Part of a small language model's weights.
Architecture: RMSNorm before each block, rotary positions, no biases in attention or MLP, untied embeddings.
MLP neurons of a small language model. Each row is named by its layer, matrix (gate and up: input weights) and neuron, and shows model dimensions 192-319. Each number is 128 + 32 x the weight over its row's rms, rounded and kept within 0 to 255. A neuron's up and down rows have the sign that makes its largest values positive.
After each neuron's rows, "fires in" lists the words (lower case) most often at its 100 highest values on Wikipedia text that the model never trained on.

L4.gate828 [108 112 119 158 157 142 150 102 137 135  94 152 100 139  92 166 118 125 129 150 100 145 151 153 129 102 147 127 190  97 131 157 113 132 108  98  90  90 149 123 106 115 133 124 125 179 145 149 146 118 179 126 144 141 170 140  77 185  83 151  65 119 128 164 120 130  86 101 128 171 128 157 133 108 152  67  81 171 130 160  64 153 109  81 105 143 117  72 101  96 181  85 182  72 185 125  88 145 152 165 161  88 118 142 143  91 122 110 144 125 133 171 155 179 126  75  85 103 153 182 205 154 163 138 150  87 187 136]
L4.up828 [117 132 160 141 120  78 136  94 157  84 159 140 101 102 190  97 112 147 112 143 162  72 116 151 126 103 102  99 131  72 151 170 100 151  81 129 140 129 134 182 128 121 109 108 123 134  88  99 147 160 108  85 146 119 112  92 101  96 133 137 163 160 148 156 171  67 152 154 101 113 160  91  91 134 194  64 140  78 119 138  87 171 141 121  90 119 144 142 202 179 154  95 130 141  98 119 139  70 126  60 130 101 112  96 144 127 115 101  37 139 115 121 139 161  97 121  88 104 158 148  68 142 111 185 129 117 184 141]
fires in: "medal", "award", "awards", "win", "year", "title"

L9.gate235 [140 182 142 133 127 146 125 149 144 130 185 155 136 108 125 112  92 115 132 126 113 126 174 150 102  72  87  90 111 141 147 158 159 211  77 138 146 155  96 166 100 211  65 156 148 101  79  85 136 170 175 134  81  88 197 146 194 145 139 150 102 136 117  81 172 119 122 127 122 154  81  82  91 136 128  80 118 110 161 112  96  74 173 160 117 139  95 130 138 128 160 111 134 113  85 158 141  75 148 131 147 113  52 116  89  88 193 105 117 107  73 106 133 107  74 120 118  78 103 129 127 103 135 119 104 138  89 144]
L9.up235 [120  62 117 167 100 133 161  64 132 113 134  89 121  70 122 105 129 167  98  88 155 118  82 130 181  89 118 124 113 137 170 156  77 171  91  81 208  69 150 112 145 157  95 122 141 144 156 145 116 107 113 132 126 100 146 101 147 118 150 127 120 105 132 135 101  95 108 117 102 172  80 147 144 144  99 139 110 141 138 105 145 137  83 153 165 176 126 111  85 106 140 158  97 184 134 140 129  71 142 163 106  59 107  86 135 155 224 166 167 160 181  90  98 155  85 124 146  75 142  91 136  83  65  80  91 111 185 150]
fires in: "the", "a"

L9.gate614 [121 106 133 139 104 153 181  85 101 151 117 102 140 139 121 100 142 195 135 125 140 138  76 163 104 134 125 178 170 143  90 120 139  48 168 170 106  57 101 137 126 138 125 127  93 138 111 134 134 114 136 119 125 102  45 114  86 141 137 138  95  88 135  88 153 133 143 135 176 168  25 137 156 111  97 139 106 102 142 119 164 126 165 154  92 129 133 143 123 149  88 112 200 167 188 103 121 156 129 164 122  88 174 198 101 131 104 127 122 111 198 108 198  77 149 179 106 160 169 160 104 114 105 101 121 115 155 149]
L9.up614 [ 95 144 105 145 131 131  85 114 145 128  91 104 137 164 146 143 173 133 164 125 162 130 127 173 194  58 150 110 167 137 116 184  83 126 103 125 141 115 131 131  99 147 138 130 174 184 154 172  96  95 129 128  79 131  96 135 124 102 138 170 121 112 154 102 148 160 151 131  85 125  86 204 204 178 127 128 115 115  85 147  77  91 118  67 186  68 147 121 124 112 116 134 139  87 158 132 130 122 213  99  84 120 180 160 115 135 152 131 162 143 139 130 169 126 133 165 143 123 127 147 142 139  84 139 162  79  91 159]
fires in: "and", "father", "is", "wife", "was"

L8.gate297 [138 137 162 108 154 139 125 186  72 103 118 143 144 145 109 116 111 127 152 140  97 163 167  90 146 134 114 173 166 109 147 105 108  85 121 180 135  91 128 143 102 105 147 125  95  82 110 128 159 153 129  79  69 113 105 129 191 116 154 169 157  82 143 158 143 139 100 161  87 143  67 163 213 135  92 153  72 101 139 142 123 123 131 137 134  86  99 144 112  82 133 120 106 104 172 149 164 157 185 134  81  97 120 138 119 133 154 141 114 171  65 113 189  94 191 169  96 113 125 109 148  98 164 132 166 104 153 159]
L8.up297 [116 149 186 184 138 132 135  96 157  88 133 126 115 154 175 133 161 135 130 129 152 154 169 158 128 130 142 142 148 138 135 132 128 166 142  72  95  95 156  76  73 164 157  85 158  63 136 164 140 128  26 168 167 103 124 214 166  61 122 119 101 197 101 100  98 195 127 149  77 139 131 137  88 111 182 137 125 201 138 125 128 111 187 131 149 108  87 162  51  91  82 134 107  67 177 159 122 130 132 122 158 157 133 114 106 108 155 112 112 144 129 102 105 129 105 195 147 106 144 116 145 149 170 116  98 118 116 163]
fires in: "was", "been", "being"

L8.gate241 [111 130 120 102 169 165 196 120 149 105 116 139 111  90  68 159 145 111 129 166 105 156 102  65 183 135 116 158 135 129 111  64 101  90 144 110 161  94 146 129 152 157  84 120 145 142 150  84 161 150 134 138 144 107 168 138  88 117 153 133 160 106  97  73 126 136 142 165  77 150 155 188 141 111  65 141 136 122 147 136 112 146 191 120  63 124 102 130 189 116 178 141  87  99 165 152 150 106 139 124 131 145 179 165 109 175 108 153 156 135 147 144 124  63  54 177 154  53 149  60 143  82 102 136 139 111  78 175]
L8.up241 [121 140 118 103  59  97 165 119 114  87 122 121  42 172 125 142 126 172 153 141 159 171 115 177 167 143 142  79 148  74 128  94 147 114 120 200 106 164 101  63  87 167 141  52  50  84 116 130 108  89 128 112  90 140 139 160  88 140 155 112  57  72 148 169 154 115 136 156  66 173 131 154 178  98  96  94 104 115 158 138 130 143  91 128 175 127 132 169 111 151 104 172 117 127 112 100  88 135 171 144 172 155 106 154 125 205 110 245 133 125  96 163 137 113 121 146 124 170 115 154 127 157 150 151 159 150 172 180]
fires in: "is", "are", "was"

L9.gate696 [138 110 149 167 155 125  53 160 120  88 145 108 197 156  83 159 134 161 144 138 122 150  82 140 117 126 100 146 232  83 105  90  75 135 104 115  84 127  86 113 121 168 134 112 176 143 152 126 164 108  99  62 131  13 150 131 123 166 135 105 116 162 163  89 146 141 135 107 126 104 108 159 182 149 124  94 122  93 166  64 114 126 133 139  80  94 154 116 120 143 149 165 145  62 121 109 153  83 145  89  91  85 145 144 155 116 128 137 189 124 183 119 151 110 118 132 140 108 130 163 166 117 147 171 127 127 145 101]
L9.up696 [155 149 112 108 161 129 104 194 168 190 151 133 159 159  62  99 140 127  86 143  86 129 103 102 156 138 200 147 144 119 131  71 147 156 124 112 136  82 199  96 123 124  86 108  69 138 102 153 120 149 131 107 156  74 102 175 115  34  82 121 128 123 141  81 142 171 119 147  85 150 136  84 133 137  80 106 115 162 136 111 148 157  80 173 117 159 164 204 116 141  96 106 130 142 151 126 105  77 155 134  87 138 148 125 108 126 156  65 137 169 121  94  93 153 129 143 150 166 156 168 135 136 151 109  98 132 143 111]
fires in: "the", "next", "nadeshiko"

L8.gate325 [128 154 230 167 135 117 144  98  72 161  80  79 110 154 139 149 172  90 118  82 127 144 160 138  89 129 126 140  81 125 164 134  79 157 144 106  63 130 134 134 111 159 128 113  86 170 149 168 123 103 100 125 133 171 157 104 121  92 111 169 105 142  85  68 153 107 126 137 162  98  84 171 128  91  79 119 101 170  66 112 111 158 134  87  90  94 153 123 168  80 140 159 129 160 207 150 175 133 106 167 109 111 125 118 152 120 125 137 101 170 146 116 144 129 142 189 176 219 137 134 127 135 128 126 135 126 103  82]
L8.up325 [144 105 170 173  97  90  69 169 122 107 177 153 121 100 102 142 150 117 106 185 122 138 165 137  94 148 154 127  74 131 162 182  49 102 148 146 173 143 134 138 110 120 142 120 105  94 191  81 166 103 130 144 146 116 143 146 130 116  81 122  72 133 117  93 114 124 109 123 152 168  73 126 156 167 142 171 131 216 106 129  56 138 160 136 100 102 114 158 145 114  89 203 105 167 150 145 109 114 129 111 153 165 112 177 128 118 137 154 122 205 127 146 168 121 161 140 131 212  84 109 170 111 124 204 184 154 132 104]
fires in: "more", "very", "most", "as", "relatively", "so"

L4.gate747 [160 125 111 110 151 145 163 122 119 120 171 110 107 140  98  22 130 137 161  87 149 169 172 144 112 130 150  60  97 175 175 139 125 113 156 111 112 135 119 120 183 178 176 165 107 118 223 198  95 119  99 140 118 118 134 122 147 194 127  89  58 105 155  72 134 163 145 130 119 134 140 153  85 151 160 145 194 231 165 131 142 133  99 112 111  95 125 123 149 147 123 117 134 171 134 134 157 163 114 114 156  45 141 127 128  75  88 133 182  94  90 100  50 107 164  83 145 109 171 150 173 163 120 100 183 121  93 141]
L4.up747 [ 99  79  80 122 198  97 138  99 145 104 116  92 166 158 154  91  56 150 156  70 157 123 154 147  90 116 122 104 119 142 112 146  85 148 157  51 142 177 184  70 192 145 168 143 137 139 189 139 148  91  96 134 161  94 193 115 119 140 130 129  58 110 182 118 121 122 163 105  79 100 127 110 126 109 128  94 135 165 145 177 173 154 122 113  85 132  93 139  71 170 139  87 121 150  49 136 144 115 128 141 133 190 125 174 135 178  87 127  94 126 114  93  96 104  77  92 143  83 129 146 110 140 162 123  97 121 134  85]
fires in: "that", "which", "who"

L8.gate778 [133 155 154 105  90 123  87 106 114 100 132  89 115 132 157 121 111 176 104 153 141 205  95  82 156 128  69 112 105 138 187 171 103 146 135 158  90 105 152 137 177 163 163 150 167 110 138 114 136 137 117 129 152 174 127 152  99 130 106 115 107  96 117 150 124 106  74  73 132  74 125 121 152 141 169 127 105 157 142  67 131 145  95  97 171 161 147 139 106 123  58 162 161 133  41 116  97 134 109 108 124  97 117 120 143 149 122 140 137  91 102 145 151  88  62 155  90  90 133 139 136 144 149  92 104 119 154 133]
L8.up778 [197  61  96  98 109 161 118 134 155 129 121 180  81  88 136  76 126 197 104 135 120 143 147 171 146 122  82 155 123 102 172 107 107 126  95  68 167 136 170 135  90 122 146 128  85 123  99 154 131 113 113  81 179 191 165 152 130  88 125 139 146 103 131 149 159 114 103 101 179  93 143 159 136  92 119 163 107 121 147 161 121  80 156 149  76  32 123  92 142 105 142  90 103 159 165 138 126 141 145 108  68  84 136 127 179  54 130  95  68 137 123 152  88 164 122 143  88  96  86 140 134 129 136 114  97 119 116 155]
fires in: "a", "first", "an", "most", "of", "top"

L7.gate783 [122 104 100  87 176 136 126 145 134 190 160 151 102  96 171  91 130  64 136  69  35  94  86 138 147 165 126 144 148 157 104 133 153  85 133 218 155 130  93  98 115 131 133  88 139 172 133 109 126 175  73 110 142 165 111 146 137 125 119  34 125 160  94 105 160 131 193 137  88 122 114 143 106  81  73 115 175 110 134 115 153 121 187 152 168  62 165 151 151 140 145 154 183 105  89  71 118  81 165 146  79 101  81  93 178 135 123 177 118  79 232 125  86  77 141 168 148 172 107 127 121 145 123 138 118 107 141 103]
L7.up783 [ 86 194 104 118 162 115  68 133 145 183 135 169  63  99 160  68 169 149 107  87 178  96 133 147  82 119 140  69 132 135 111 162 169 142 104 168 153 104 149 127 122 125 113 110 138 163 118 136  94 131 114  71 122 127 156 173 155 158 162 144 115 114 101 135 160 116 134 156 126 140 134 185 185 114  88  91 138 144 201 112 151 169 139 148 138 111 125 156 140 135 114 119 152 106 121 175 110 114 125 131 199  73 172 163 165 138  98 158  81  93 165 155 129 147 172 172  69 128 133 109 173 139 118  94 136 137 145 108]
fires in: "of", "to", "are", "by", "on", "in"

L6.gate831 [185 172 165  82 120  76  84 155 121 141 157 123 180 115 177 115  99 107  53 164 160  96 111 133 109 134 118 159 174 132 124 128 142 177  73  99 107 131 123 127 212  80  78 181 132 120 137 122 168 100 156 144  95 104 153  45 141 135 135 111 101 163 102 164 104 153 102 127 142 140 140 104 126  96 145 105 164 187 152 119 117 137  97 132  52 141 108 122 164  95 113 142 140 133 184  55 129 116 145  90 114 165 115  94 105  83 102 142 134  67 144 137 147  60 117 123 107 189 175 142  81 149  91 170  73 111 186 135]
L6.up831 [141 133 121 146  95 110 114 154  86 131 131 135 127  91 117  66 148 137 176 118 108 173 154 128 136 110 180 154 148 114 161 158 116 172 148 107 120  93 140 141 122 165 126 165 124  79 105 109 176 104 160 116 145 184 182 170 146 128 147  96 161 115 131 175  95 100 101 143 178  99 168 127 122  81 111 115 162  87 130 135 152 156 144 129 108  82 121 115 183 100 154 141 110 150  88 114 146 126 147 101 134 120  93 119  50 136  99 153 130 170 135 143 136 116 124 155 187  27  99  83 131 102  93 169 119 199 129 105]
fires in: "of", "in", "for", "on", "best"

L7.gate944 [ 99 105 177 129 170 167 144 111  83 122 118 202  67 103 111 105 146 137 169 132 136 124 175 144 141 127  69 128 205 109 206 161 173 182  76 102  95 122  94 148 118 159 161 132 105 149  77 116 101 166 101 145  94  96  93 115 142 152 115 113 166 125 174 119 149 154 115 137 103  68 139  78 151  85 105 155 126 168 108 132 174 112 124  71 135 106 122 123 211  54 122 163 141 160 172 107  97  96 130 113 114  96 138  93 123 101 167 100 164 191 110 119 145  87 135 173 114 165 129  73 118 117 134 166 135 125  99 153]
L7.up944 [ 91 173 153  83 126 137 172 100  91 125 129 186 113 156 158 165 148  99 162 118  93 119 142 129  80 108 175 128 140 141 157 142  84 150 115 126 146 143 145 136  86 151 103  26 103  95  95 112  82  96 141 126 120 123 146 158 161 123 153 159 166 123 132 184 101 131 169 128  87  99 137 113 115  58 160 120 146 101 104 126 159 102 168 109 150 101 101 181 142 143 174 135 132 182 191 135  93 114 129  81  74 126 122 119 100 157 170 152 170 171 132 127 107 110 109 158 227 102 118 125 170 123 149 165 110 126 160 128]
fires in: "appointed", "being", "elected", "as", "was", "named"

L6.gate53 [120 147 127 116 118 153 116 178 156 133 151 156 104  69 121 144 129  88  94  64 126  98 105 137 117 115 177 126 131  91  80 106 116 127 210 131 153 163 167 153 153  87 162 144 155 113 158  73 175 149 155  69 142 108 122 159 103 116 167 136 162 117 155 147 129 121 102 125 136 113 113  91 135 146  91 147 147 117 168 121 131 128 114 157 132 142 100  91  72  94 117 136 106 117 103 118 125  95  90 173 109  93  98 102 132  97 148 164  95 146 176 154 154 121 122 216  47 150 101 151 121 180 127 136  99 142 181 126]
L6.up53 [105 154 150  78 178  71 147 156 167  94 146 114 185 106 109 146  72  84 103 171 129 122 193  55 115  73 150 135 132 110  96 137  70 146 151  95 166 136 163 141 132 190 124  92 142 101 145 124 146 107 117  90 177 156  84 116  93 155 115 135  67  95  81 166 144 149 128 137 157 114 131 108 141 105 132 153 122 126 161 135 120 115 101 137  70  80 130 170 141 135 172 131 156 139 138  75 150 143 140 112 115 132  94 139 121 176 142  81 101 129 147  74 140 142 115 149 119  82 123 113 135 130 115  97 147  91 125 106]
fires in: "of", "two", "several", "few", "one", "five"

L3.gate761 [ 99 111 138  80  82 120 160  47 111  85 183 158 167 191 165 118  73 113 142 136 155  91 152 144  75 112  75 126  77 164 112 117 145 177 141 103  94 128 145 143 156 135 166 114 126 119 168 145 115 101  74 168 106 173  49 105 116 138  91  51 109 135 127 140 178 148 112 204 112 129 116 118  67 119 178  87 118 135 142 131 152 130 121 140 110 110  77 134 165 169 142 166  86 116 160 174 114 164 128 129 127 156 139 177  83  85 128 124 176 112 175  75  87 121 145  81 117 169 128 107 121 112 136 199 160 111 107 139]
L3.up761 [123  95 134 125 160 144 133  92 144 156 147  62 100 165 161 163 112 172 157  83 109 198 125 125 111  96 117 182 174 177 136 134 139  72  53 199 167 134 133 132 117 159 173 133 104  94 129 128 124 176 104 117 176  40 133 156  93 166 123 141 154 157 148 139 111  99 150 132 135  90 132 136  97 136 157  66 212 161 111 102 107 187 150 139 127 136 138 165  96 114 150 137 111 145 106 163 135 156 135 125  88 151 147  92  97 176  90  90 117 178  99 152 146 165 140 130 138 142 162 158 140  87  88 121 143 139  80  91]
fires in: "who", "there", "whom"

L6.gate729 [ 67 149 191 166 155  53  89 158  81 104 118 156 135 109 168 115 118 137  92 133  97 131  93 109 112 162 160 128 149  77  96 182 171 105 163 138 152  86 103 105 142 158  99  93 164 117 159 104 149 116 142  79 150 133  96 159 103 130 144 105 195  77 133 110 143 151 126 116 144  94  61 136 112 115 112 110 134 114 128  87  91 148 115 153 124 116 112 132 144 155 154 128  71 159  90  67 112  95 112 154 123 157  71 148 127 118 159 194  78 103 215 145 113  17 137 117 105 127  99 121 109 145 140  86  79 147 179 102]
L6.up729 [ 98 129 173 140 114 134 115 209 121 124 147 111 128 133 143  39 141 102  61 113  78 135 137 138 121  96 164 155 118 123 148 148 153 130 136 112  91 129  97 144 155 132 114 177 106 164  76 115 146 170  57  96 109 157 108 119 100 125 172  74 114 159 216 132 137 175 159  96 145 110 161 109 161  90 143  97 102 139 119 118 140 122 163 167 144 143 123  91 191 141  81 110  94 176 160 146 128 153 137  90 104  88 136 204  89 108  89 153 117  70  73 123  62 118 101 153 119 174 138  98 168 124 163 166 100  95  95 145]
fires in: "of", "perfect", "several", "four", "50"

L4.gate289 [149 145 157 147  89  80 173 111 169  91 102 139 145 173 123  61 126  96 108 166 164 104 111 142 119  82 151 118 138 141 129 116 153 109 111 127  74 102 103 155 118 168 111  61  41  84 126 193  97 161 115 106  78  76 155 126 111 115 161 105  91 123 134  82  71 131 146 102 131 150 123  71 167  93 155 162 157 170 128 127 152 133 126 164 120 134 157 130 151 112  56  89 136  88  65 180 160 218 174 101 106 108 120 114  70 105  56 114 127 115 165 125 156  88  81  83 131 102 119  97 155  83 112 181 137 134 149  99]
L4.up289 [123 114 149  95 140  99 116 158 173 102 116 187 109 153 145  67 117 177 139 133 136 122 131 102  77 163  87 138 151 141 104 138 114 132  98  97 107 131 134 158 152 125 133 117  79 117 140 135 115 149 113 125 134 111 119 171 158  86  99  63 142 106 145  86 136 135 157 145 110 173  94  73 140  96 107  90 161 195 142  62 109  83 124 177 189 152 157 163 127 147 173  87 125 138  51 106 158 115 141  69 134 167  93 135 115 125 113  61 108  27  77  65 115  89 104 121 158 130 138 123 136 141  81  85 145 130 132  86]
fires in: "which", "who", "also"

L3.gate754 [104 104 162 200 134 132 129 108 153 127  61 100 116 163 153 110 145 114  93 173  69 188 111 110 127 105  79 112 100 137 132 152 166  99 124 136 176 164 142 116 140 115  89 132  87 123 118 137 133 106 112 150 149 128 130  84 100 100 108 167 141 168 105  52 100 146 162 147 145 130 165 118  40 118 132 119 125 101  71 114 139  80 117 111 109 168 138 228 123 122  90 147 152 146 175  59 163 141 198 103 141  65 103 108 146  49 147 105 228 105 107 198  40 147 118 105 122 127 104  95  42 162 146 157 126 108 114 136]
L3.up754 [125 100 128 145 177 146  56 113 135 135  77 170 125 166 103 160 120 117 122 115 161 110 103 146 119 117 177 116 122 142 165 122 125 160 102 144 139 144 139 113 133  90  90 143 187  96 136 119 119 135 149 121 133 140  70 104 131 141 136 179 187 189 144 147  90 148  98  73  87 161 116 196 101 133 148  92  99 181  92 140 163 131 140 106 121 109 126 157 141 125 218 138  80 162 215 156 136  90 137 144 132 169 179 107 147 144  76  74  62 128 124 197 141 151 160 121 114 150  90 152 152 111  41 189 143 183 116  84]
fires in: "its", "their", "her", "his"

L7.gate24 [109 169 122 112 102 168 142 114 139 170 110 149 114 177  49 124 156 182  89 162 116 110 112 100  98 134 123 105 171 169 127 147 113  63  80  94 101  76 153 140 121  82 134 115 178 130  87  99  94 150 151  89 169 111  94  87 154 134 103 118 121 136 101 170 125 168 102 101 175 145  80 219 128 121 195 158 103 114 145 153 152 142 158 111 161 112  80 124  86  35 152 118 115  79 149 159 107 122  95  78 123 147 107 227  97 142 102 115 214 121 142 173 162 115 143 175 118 112  67 130  80  91 148 166  77 138 172 173]
L7.up24 [151 191 108 133 145 173 114 136 111 100 138 183 144 147 140  93  87 149 163 132 123 137 178 137 112 128 134 203 123 121 129 113  96  67 157 210 130  87 174  76 153 110 157 129  57  69 137 129 113 107 103 102 142 175 173 132 143 126  72 121 127 146 122 168 166 158 118 115 121 121 181 141 131  89 163  98 124 192 105  94  99 120 109  98 117  44 121 114 137  94 164 130 127 149  96 127 167  82  79 154 130 114 187 175 113 123 158 114 101 105 165 136 108 164 179  90 135 114 128 161 107 155 170 152 117  81 113  84]
fires in: "of", "is", "was", "first", "s"

L7.gate465 [142 137 202  97 120 103 130 127 147 183 117 134 121 123  89 111 134 144 164 142 105 215 119 100  77 114 111 110 104 109 110 162 144 129 127 157 190 135 117 117 136 161  86 121  99 100  97 122 132 104  89  78 141 134  99 141 169  97 118 136  81 103  95 126 126  75 114  97 120 172 182 176 116 128  57  95 112 160 115 167   0 119 121 127 131  84 165 135 107 110 150 140 106  84 136  93 161 142 142 119 146 108  93 141 150 148 121 102 145 181 104  93 172  74 121 180 159  64 161 152 154 125 142 175 137  88 202 168]
L7.up465 [140 124 121  97 146 102  42 116 181 143 132 101 125  89 136 121 129 113 131 122  87 156 141  72 108 123 158 142 115  80 154 159 103 139  98 104  77 132  64 154 104 110 105 168 125 139 130  65 167 131 141 129 186 100 134 140 175 162 160  62 136 122 111  61 147 120 146  97 100  96 197 180 102  82 106 157 126 194 122 107 107  62  66 146  98 151 163 214 148 179 111 223 119 105 103 141 146 144 139 107 146 161 135 158 132 155  87 180 118 127  63 153 102 169 108 185 118 159 111 153 189 102 157  71 104 127 112  81]
fires in: "more", "less", "no", "rather", "very", "little"

L7.gate796 [119 189 138 172  88 129 102 164 100 100 135 178 122 121 120 107 129  79 127  72 150 167 125 107  99  99 142 149 173 160 153 140 102  79 132 151 132 111 178 149  61  96 143  88  45 122  78 102 173 144 117 130 118  59 126 172  94 158 111 132 106 151 189 140  97 154 142 164 133 142 178 132 162 126  91 168 133  53 168 130 155  90 167 110 112 145 148 134 148 100 111 161  85  85 144 181 129 151 155 123 120 122 112 114 113  61 159 114 105 137 176  91 164 142 166 184 102  92 170 141 162  78  91 154 103 115 103 146]
L7.up796 [111 124  97 127 164 120 111 117 136 151 169  91 134 160 133 123  94 157 107  21 126 129 112 101 145  79 128 150 119 153 127 132 158 156 114 158 155 109 172 149 138 161 126 140 132  91 152  75  53 176 151 171 121 166 141 168 110 122 131 119 133 143 133 120 122 149 122  66  94 158  98 169 104 134 106 139  89 192  92  77 103 155 155 109 109 108 128 136 156 145 143 161 102 111 167 138 130  78 122  22 132 127  78 137 148 172 149  85 125  91 179  91 162 127 108 124 117 123  32  99 119 105 147 127 105  84 119 139]
fires in: "was", "being"

L4.gate57 [102 122 145  57 196 155  64 219 140 143 157 128 143 144 125  85 115 120 135  56 152 121 156 156 175 135 127 172 163 113  68 131 169 119 129 200 145 117 108 138 141 170 137 119 131 100 115 112 131 120 122  65 184 107 125  88 122 115 173 140  97 134 115 146 152 117 157 129 104 142 124 143 159 173 110 119 172 142 143  86  68 126 193 129 118 176 138  88 120 112 142  98 203 156 100 153 144 105 107 141 111 111  12 127  90 150  83 151  90 113 169 113 130  74 112 129  96 124 117 177  96 110 115  78  66 141 163 132]
L4.up57 [111 116 164 194 138 146 136 123 100 141 148 148 107 149 105  98 124 150 129  68 131 109 102 144 122 160 140 167 157 111 113 170 119  77 147 108  43 110 136  98 136 160 115 152 225 144 126 139 158 134  85 147 129 113  57 137 129 104  80 106 159  84  98  82 130 127 124 117 110 117 111 147 139  76 120 150  89 116 164 155  87  70 132 119 146  81 103 107  85 166  96 116 116  71 119 125 141  86  93 154  99  82 150 131 129  85  85 108 120  76 154 152 111 142 116 165 119 147 106  66 114 127 162 116 230 124 149 122]
fires in: "of", "many", "some", "several", "few"

L9.gate475 [129  97 134 146 146 112 123 127 171 136 109  81 148 140 159 127 112  77 159 179 101 156 124 110 101 151  94 164 154 129  21 174 145  83 158 145 162 106 116 103 116  87 130 147  87 130 179 156 143 128 146 124 144  61 142  80 144 132 160 104 138 216 138  94 119  70 148  80 109  42 145 143 105 129  68 169 128 155 109 129 130 131  80 143 112  92 175 122 161 135 106 113 136 158 173 127 151 142 154 171 167  78 135 125 132  88 125 141 124 143 146 150 146 122 102 107 105 140 170  94 101 142 149  96 148 105  94 176]
L9.up475 [119 178 106  80 149 170 133 118 122 209 154  99 143  63 156 122 120 104 144 128 117 139  99 140 152 104 132 141 116 149 110 126  86 140 100 153 113 139 138 115 130 133 144 141 171 160 132  97 111 159 157 120 153 156  73 144 146  70 148 204  89  61 129 131 120 130 133 141 172 132  99 126  88 143 117 159 122 151 163  86  99 120 137  38 174 110 106 107 141  80  89  90 107  85 150 101 111  78 119 174 168 135 136 112 109 124 123 116 161 138 135  80 178 151 154 194  95 122  25 129 137 111 113 164 117  83  57 168]
fires in: "its", "his", "their", "her", "s"

L9.gate442 [165 143 108 205 110 167 149 102  80 183 158 109 219 104 147 205  95  96 125 172 153 164 129 140 157 118 130 137 151 150 174 132 103 130 116 157 217 106 127 103 119 163 120 134  86  83 109 106 124 162 169 107  87 100 135 121 126  80  77  80 164  87 144 132 173 110 134  87 156 101 120 167 107 172 179 164 176  95 139 113 125 138 129 134 126 126 140 121 172 125 132 100 149 156 159 191 169 139  92 114  93 110 132 158 155 106  99 133 160  89 133  56 157 151 121  90 148  79 188 159 136  67 196 189 141  90 112 116]
L9.up442 [ 67 113 134 130 141 100 104  80 111 135 176  82 104 105 155 121 149  66 153 136 124 134 117 157  84 131 159 118 112 104 171 131 146 176 142 108  90  94 144 189 145 107  93 100 121 148  97 111 135  95 103 144 137 132  95 139 126 122 148  87 154 121  60 115 130 140  83 119 126 100 134 161 110 154  68 147 124 178 117 120 123 169  65 179 144  97  76 167 133  95  82  81  84 117 118 189 121  87 156 181 127 152 138 158 144 112 168 144 163 159  78 113  51 110 110 143 128 117 191 139  69  99  42 124 175 151  70 103]
fires in: "the", "first", "each"

L4.gate125 [149 120 161 107 164 135 164 150  96 114 117  77 130 151 109  91  85 164 159 110 105  88 127 146 144 120 137 129 138 146 165 184 108 120  84 130 123 142  80 159 189 138 133  99 138  76 116 161 136 120 141 138 147 155 190 122 135 160  65 131  96 174  95 208 166 121 150 152 122 131 123 123 127 157 130 139 128 119 147 158  99  65  66 170 152 101  90  92 125 196  46 105 141 152 110  75 147  81 127 116 123 143  82 135 109  91 146 124 118 169 156 115 124 123 193 141 193  98 124 105 114 118 101 121 136 157 118 129]
L4.up125 [188 162 184 151 185 100 125 133 132 103 150 128  82 124 128 137 155 101 162 129 121 139 162  89 152 136 147 174 168 142 104 190 153  78 116 119 114 172 139  87 147 120 102 174  82 135 132 128 156  65 141 183  90  99 160  98 181 140 153  44 151  84 108  85 100  72 141 117 133 174 165 187 142  74 108 152 116 114 160  96 177 165 134 115 145 102  73 163 150 165 116  50 122 132 103  98 106 125 165 133 128  95 103 210 158 126 128 190  88 130 117 148 158  58 155  73 105 104 120 188 131 149 117 143 116 146  73  95]
fires in: "to", "on", "for", "of", "between"

L8.gate673 [113 103 186  60 143 179 106 125  57 143 137 144 185  82 100 114 155 178 131 156 128 132 157 171 117  70 167 127 164  44 135 165 151 100 105 103 152 107  85 112 123 145  88  79 132 139 173  84 172 126 125  60  82 130 109 142 126 125 114  79 131 106 135 143 111 111 108 114 158 161 172 165 119 123 105 156  61 161 137 144  80 168 191  86 150 109 136 142 112 142 132  95 172  97 192  98 192 163 111 152 171  76  72 153 154 161 150 107 135  61 113 124 100 125 182 154  91 103 100 142 111  85 134 165 115 117 120 125]
L8.up673 [115  89 135 108 132 123 113 104 112 103  93 141  89  96 162 155 129 151 120 139 126 114 141 171 190 140 162 154 137 138 109 128 111 131 119 122 182 117  82 111 122 125 194 160 180 156 137  82 124 123 107  81 113  92 128 151  57 136  96  82 155 130 137 104 157 116 181 159 137 117  81 172 138 106  79 142 134 112 105  94  83 133 154 133 147 132 127 126  95 109 124  66 181 107 149 111 117 130 132  93 183 125 129 162 138 156 164 126 111 111 154 126 141 112 163 241 159 128 106 112 137 126 191 101  73 106 152 179]
fires in: "is", "are", "was", "s"